{"num_hidden_layers": 14, "hidden_size": 256, "num_attention_heads": 2, "num_key_value_heads": 2, "head_dim": 128, "intermediate_size": 512, "vocab_size": 2048, "hidden_act": "geglu", "norm": "rmsnorm", "norm_place": "peri", "norm_eps": 1e-05, "positions": "rope", "rope_theta": 10000.0, "rope_fraction": 1.0, "qk_norm": false, "attn_scale": 0.0884, "bias": "none", "tie_word_embeddings": true, "parallel_block": false, "extras": ["capped logits"], "init": "normal", "init_std_qkv": 0.0538, "init_std_o": 0.0102, "init_std_up": 0.0538, "init_std_down": 0.0102, "init_out_by_depth": true, "optimizer": "muon_variant", "learning_rate": 0.00525, "lr_mult_o": 4.0, "lr_mult_down": 2.0, "beta1": 0.95, "lr_head": 0.00921, "max_grad_norm": 2.0, "warmup_steps": 200, "schedule": "wsd", "decay_fraction": 0.714, "decay_shape": "exp", "final_lr_fraction": 0.0, "batch_tokens": [32768, 65536, 131072], "max_seq_len": 256, "doc_mask": true, "train_tokens": 364700000, "max_steps": 5533, "dataset": "wikipedia_en"}
MLP neurons of a small language model. Each row is named by its layer, matrix (gate and up: input weights; down: output weights) and neuron, and shows model dimensions 96-191. Each number is 200 + 20 x the weight over its row's rms, rounded and kept within 0 to 999. A neuron's up and down rows have the sign that makes its largest values positive.
After each neuron's rows, "fires after" lists the tokens most often just before its 100 highest values on Wikipedia text that the model never trained on.

L2.gate234,220,177,214,198,166,225,212,169,197,222,202,199,201,203,209,186,215,206,232,171,188,215,207,133,217,187,179,182,221,209,179,211,197,176,210,223,200,184,209,183,223,205,218,183,182,187,217,186,182,228,211,177,207,164,200,189,227,214,198,167,192,206,191,199,212,196,220,181,199,207,180,187,187,198,202,176,219,153,191,220,217,231,208,202,171,214,161,223,189,227,220,197,215,177,190,221
L2.up234,228,189,239,180,183,216,222,167,217,192,213,224,204,224,208,199,203,215,192,179,181,186,210,175,192,175,193,182,221,192,162,188,208,165,206,228,215,214,200,170,183,208,196,202,197,208,177,177,240,210,205,188,190,207,149,189,209,187,185,160,194,196,230,211,222,170,216,203,210,199,180,211,180,193,197,197,213,198,184,221,203,202,188,205,156,213,221,191,194,189,207,188,226,217,208,206
L2.down234,159,196,170,176,236,184,183,181,180,196,183,195,248,199,202,188,212,176,186,200,190,213,183,219,202,214,191,169,209,198,227,197,231,214,218,219,187,227,165,224,171,196,183,172,207,228,187,211,200,159,211,211,214,206,227,199,218,204,233,198,200,219,218,194,197,170,193,220,205,189,224,211,208,180,207,191,232,202,216,195,190,201,207,193,213,198,216,182,176,210,190,218,195,184,227,180
fires after: " in", "er", " In", "c"

L9.gate74,197,204,203,224,213,178,206,227,177,187,162,223,178,207,214,195,154,188,229,210,191,204,221,210,173,204,215,226,178,173,226,163,192,193,220,212,182,183,178,176,216,194,211,191,198,204,185,202,222,173,189,227,197,239,205,175,196,190,178,162,184,205,201,184,219,190,232,183,183,165,219,218,164,211,201,181,242,188,190,208,179,231,196,170,194,231,200,233,214,202,197,226,190,202,234,218
L9.up74,195,206,207,189,195,235,217,188,207,194,217,144,173,199,187,199,178,161,212,208,201,203,190,200,200,200,197,196,218,195,199,195,164,196,235,189,211,208,190,207,223,156,192,217,188,223,214,228,197,163,175,209,226,225,226,227,202,224,203,201,207,234,205,150,207,218,188,187,183,157,189,181,186,211,207,171,220,215,190,197,196,188,197,189,230,226,213,179,198,220,218,226,170,215,204,198
L9.down74,221,210,230,245,185,203,194,171,198,231,186,209,209,220,207,200,159,181,184,200,212,196,185,198,238,187,175,212,181,220,174,244,240,179,216,205,200,198,218,168,180,200,184,238,194,216,219,178,172,207,212,203,195,187,220,217,193,218,189,228,190,188,191,201,217,140,193,205,212,224,201,196,172,195,180,175,191,183,214,236,186,201,182,209,186,180,189,233,178,206,193,192,204,223,193,247
fires after: ",", "|", " |", " (", " some", "v"

L2.gate179,237,242,213,197,205,197,158,208,203,225,226,202,240,217,180,221,194,190,192,223,207,208,216,230,201,225,162,217,223,177,184,203,198,216,221,232,176,212,204,191,180,221,215,214,221,186,236,180,226,201,206,192,177,217,170,182,162,175,185,191,164,182,215,186,188,194,198,200,218,184,220,178,184,193,181,190,205,187,198,146,200,194,201,170,169,164,162,194,213,209,174,186,214,202,183,203
L2.up179,212,208,170,208,180,183,170,218,227,206,187,182,209,170,204,174,202,195,170,237,184,189,212,212,176,225,175,229,232,182,182,173,217,196,198,236,204,212,196,226,239,224,187,202,245,222,187,197,216,237,223,203,180,215,209,189,189,210,177,195,196,201,177,190,247,181,204,205,187,233,215,218,192,185,206,186,217,217,175,191,227,203,200,226,182,207,193,213,208,183,196,231,225,219,185,202
L2.down179,166,154,182,200,208,231,231,174,190,203,203,189,184,208,234,224,207,230,185,192,212,225,182,180,171,163,183,173,180,205,223,186,234,193,176,205,224,175,174,168,241,201,204,201,198,199,181,206,161,227,205,222,200,159,183,205,201,213,213,184,222,199,189,183,199,208,190,202,221,205,209,209,214,198,216,191,191,216,184,188,248,200,212,198,192,173,212,197,208,191,163,175,217,196,185,196
fires after: "s", "w", " ", "it", " w", " S"

L6.gate158,222,214,200,161,218,217,196,179,195,195,236,193,234,217,196,115,185,200,173,184,196,195,183,169,185,191,200,188,214,213,162,195,200,204,205,211,222,206,224,212,210,215,178,186,242,186,204,208,179,230,210,213,205,210,173,187,193,218,207,211,200,205,187,212,219,179,198,211,195,193,191,188,186,212,184,188,232,213,225,220,220,191,199,185,209,191,198,217,204,207,207,179,217,192,201,186
L6.up158,201,172,203,218,162,210,207,200,195,183,203,183,193,231,177,228,202,215,237,186,215,222,194,186,213,171,173,216,243,183,222,227,269,179,194,188,215,195,228,201,215,229,187,168,198,212,206,215,227,227,185,207,189,228,208,205,170,186,209,188,168,195,217,203,163,163,191,194,202,197,221,191,206,188,187,210,196,225,201,257,192,206,190,182,142,214,179,213,188,179,220,202,194,211,218,170
L6.down158,199,223,168,179,209,166,199,236,209,160,195,186,228,229,196,217,218,169,184,220,176,208,170,182,225,208,212,172,202,174,211,202,201,183,198,179,200,194,183,194,184,198,213,221,189,199,189,217,202,187,201,212,206,240,197,221,173,219,207,176,158,199,179,195,209,200,182,236,215,198,158,187,193,186,239,197,220,174,194,239,186,214,204,206,192,198,180,206,220,164,199,196,220,228,204,176
fires after: " in", " In", "In", " 1", "."

L9.gate288,193,196,212,203,190,204,187,240,213,194,197,208,227,177,202,211,176,197,203,219,181,249,206,216,183,202,210,201,181,207,210,192,218,211,194,172,189,198,193,209,227,208,214,196,210,208,201,242,189,179,193,233,224,201,236,171,216,211,193,209,192,214,189,188,185,227,186,147,208,206,182,192,189,200,223,218,220,187,154,215,208,218,251,213,195,191,238,191,243,184,184,164,180,191,204,196
L9.up288,200,216,215,211,185,226,213,209,178,190,210,201,199,176,184,200,191,197,174,207,188,199,235,222,160,205,183,175,179,156,212,175,197,221,229,209,202,203,201,211,193,156,198,216,165,233,202,198,199,212,197,211,234,191,219,183,232,234,199,190,215,178,163,178,189,232,198,178,232,179,199,198,211,200,195,180,174,192,194,210,213,190,196,212,195,200,207,228,212,195,185,198,174,193,216,246
L9.down288,209,176,184,180,185,211,199,170,197,207,199,224,188,211,213,233,190,220,207,192,193,177,209,164,219,193,187,195,222,209,206,230,209,152,211,193,197,179,220,216,200,204,166,184,184,176,207,193,201,229,229,174,166,191,191,205,173,205,214,199,157,192,238,197,211,187,197,197,187,216,180,201,207,178,197,209,223,216,196,200,163,199,195,164,173,224,177,200,211,223,208,190,218,216,227,199
fires after: " |", "|", " ", ";", "A"

L2.gate461,204,182,222,185,193,190,213,234,183,214,209,191,195,200,199,178,223,154,210,200,207,187,203,200,204,199,223,223,187,215,200,173,216,204,215,222,152,232,178,215,200,191,186,201,196,199,197,209,207,193,200,188,208,183,197,204,168,206,186,191,198,240,199,232,202,181,208,180,219,189,234,185,197,162,190,196,210,164,205,200,159,204,244,170,226,233,202,194,215,173,190,162,184,159,203,199
L2.up461,204,220,195,207,203,201,162,198,209,179,181,196,191,189,209,182,199,196,186,217,195,237,220,197,212,218,226,211,199,182,215,194,224,202,168,216,199,197,163,188,167,209,204,212,195,245,188,226,233,222,246,193,254,210,166,214,214,189,229,205,219,195,221,230,198,244,222,181,188,196,221,201,213,212,191,216,208,215,171,207,185,174,252,194,202,201,202,196,183,249,222,217,210,202,181,203
L2.down461,212,209,242,186,169,213,227,211,170,192,219,204,221,232,235,233,199,242,194,199,195,238,186,185,193,195,151,226,186,201,210,209,167,176,201,218,213,172,193,228,207,223,202,196,231,166,235,208,194,215,169,215,183,225,216,184,182,223,186,214,192,176,217,216,173,140,189,200,193,180,186,193,195,191,229,182,209,216,236,209,230,226,175,209,198,196,172,199,190,167,220,231,228,222,196,184
fires after: "s", " include", " feature", "ul"

L3.gate337,193,185,196,221,213,188,186,202,172,214,191,205,194,203,199,215,220,210,216,196,215,193,180,195,199,199,212,187,210,186,231,207,219,216,212,251,227,205,195,222,177,247,202,195,226,196,197,232,196,226,207,203,208,221,236,219,202,199,215,185,192,178,173,186,202,171,218,211,214,215,174,198,201,211,212,175,164,186,175,208,177,194,187,205,212,219,224,200,197,187,224,211,240,190,219,227
L3.up337,217,180,202,233,176,207,199,232,207,201,184,192,244,216,204,233,216,195,194,186,223,202,211,189,214,213,193,238,186,185,184,143,188,200,215,177,190,169,194,216,188,232,206,181,226,196,207,211,217,183,218,225,219,219,231,194,212,198,195,151,249,233,169,241,184,208,216,181,222,193,176,220,190,189,198,195,189,231,220,219,195,198,193,247,234,162,221,202,197,211,178,176,249,229,217,174
L3.down337,227,224,227,194,189,214,193,215,233,209,229,210,219,247,206,177,204,179,186,172,152,199,188,183,216,205,185,191,210,204,218,191,224,196,198,222,202,216,233,181,202,203,213,246,177,227,182,164,231,194,205,222,207,163,228,216,189,168,203,193,204,197,211,183,223,154,175,192,204,193,224,212,189,193,228,178,196,201,172,188,189,195,224,196,210,223,189,213,202,206,203,214,202,210,186,183
fires after: "."

L6.gate325,229,208,256,182,167,188,191,197,201,214,185,222,192,219,198,179,189,187,204,201,209,195,210,204,216,189,187,193,203,198,228,209,206,232,205,246,209,221,195,218,178,183,191,191,216,211,172,176,216,170,230,205,218,215,215,190,203,215,191,208,215,224,212,189,192,192,196,201,218,243,233,188,217,197,187,175,169,168,208,201,218,195,228,185,213,177,175,171,229,191,201,206,217,163,207,207
L6.up325,186,213,197,181,180,152,199,174,219,203,156,195,182,195,198,205,218,175,180,183,201,174,179,217,213,192,181,213,182,188,221,174,221,235,192,203,241,221,171,199,170,221,201,217,183,185,199,204,189,177,189,210,192,218,216,209,181,197,158,210,201,222,216,204,195,183,182,225,207,207,229,176,203,159,187,211,195,191,243,188,210,236,178,220,219,196,189,173,243,214,150,221,212,158,203,211
L6.down325,228,172,189,241,210,253,207,225,182,193,170,204,187,177,200,214,170,193,216,204,191,227,193,158,183,186,200,199,239,185,173,196,149,180,188,192,211,176,212,198,200,204,162,214,201,242,185,208,202,191,174,201,199,181,200,190,193,198,207,197,217,209,218,208,190,218,235,194,218,183,168,223,221,235,232,184,237,210,200,246,241,186,204,200,218,194,247,215,181,203,202,223,179,237,201,198
fires after: " as", ".", "20", "–20", "n", " 19"

L3.gate125,193,165,210,192,182,161,175,170,203,221,204,175,189,170,230,211,196,206,199,216,207,224,213,200,206,171,187,227,240,187,204,230,182,180,180,225,168,209,169,202,191,165,189,226,259,210,225,208,170,184,217,193,207,193,197,216,208,170,158,234,215,213,246,187,202,187,200,230,222,191,217,168,201,238,189,177,185,215,187,186,185,171,187,199,158,198,177,200,194,232,212,211,211,196,203,197
L3.up125,226,229,208,203,190,196,197,223,215,120,207,220,198,203,197,190,198,178,191,170,191,221,207,217,211,208,199,226,173,195,217,198,176,212,183,201,206,223,164,230,219,207,209,208,217,233,226,172,223,217,202,187,186,176,194,232,214,170,181,181,206,178,212,179,204,204,233,186,202,195,207,197,202,236,183,188,242,208,191,188,166,197,191,209,165,213,219,209,210,231,215,218,183,197,201,214
L3.down125,199,170,198,175,189,213,216,206,203,191,192,163,237,176,201,214,222,186,175,191,203,207,183,191,165,196,243,195,207,192,166,204,219,169,188,220,183,171,250,187,194,192,229,181,186,223,211,190,184,222,200,214,207,212,193,214,210,226,190,198,217,198,186,186,178,196,198,191,202,211,228,181,186,146,204,196,188,194,141,184,192,178,180,185,223,224,198,188,158,182,195,159,211,191,216,192
fires after: "s", " S", "c", "th", "S", "ri"

L6.gate431,194,170,224,223,213,168,178,186,195,166,221,192,211,202,197,228,196,214,167,177,240,193,183,185,219,215,227,196,175,214,206,198,199,193,189,220,204,187,209,178,218,200,199,194,214,198,195,228,212,199,211,215,189,197,197,189,193,185,201,187,203,213,200,168,181,180,202,160,191,166,228,192,219,254,196,185,203,175,199,178,199,163,210,193,216,160,211,210,214,189,200,240,158,226,189,224
L6.up431,200,218,217,212,213,195,190,207,230,197,201,182,227,196,239,240,231,212,220,167,250,212,167,210,199,194,218,233,189,209,218,194,180,211,220,218,220,210,191,198,180,194,195,190,186,226,187,182,206,184,202,213,230,204,205,209,217,207,175,205,226,203,205,226,211,221,188,197,194,183,207,201,192,218,165,204,197,184,207,245,145,215,215,211,221,185,197,223,231,195,191,183,204,210,191,198
L6.down431,224,208,199,178,199,225,218,228,216,188,196,238,228,246,207,190,209,213,184,180,172,233,187,182,189,214,240,196,232,186,173,203,170,171,220,186,178,189,214,193,173,209,210,173,193,196,193,203,177,206,168,171,210,190,177,172,178,180,211,180,233,224,175,237,224,192,192,204,227,185,202,217,214,201,212,212,214,152,203,202,204,198,205,209,251,176,220,174,177,242,172,200,180,193,234,205
fires after: "."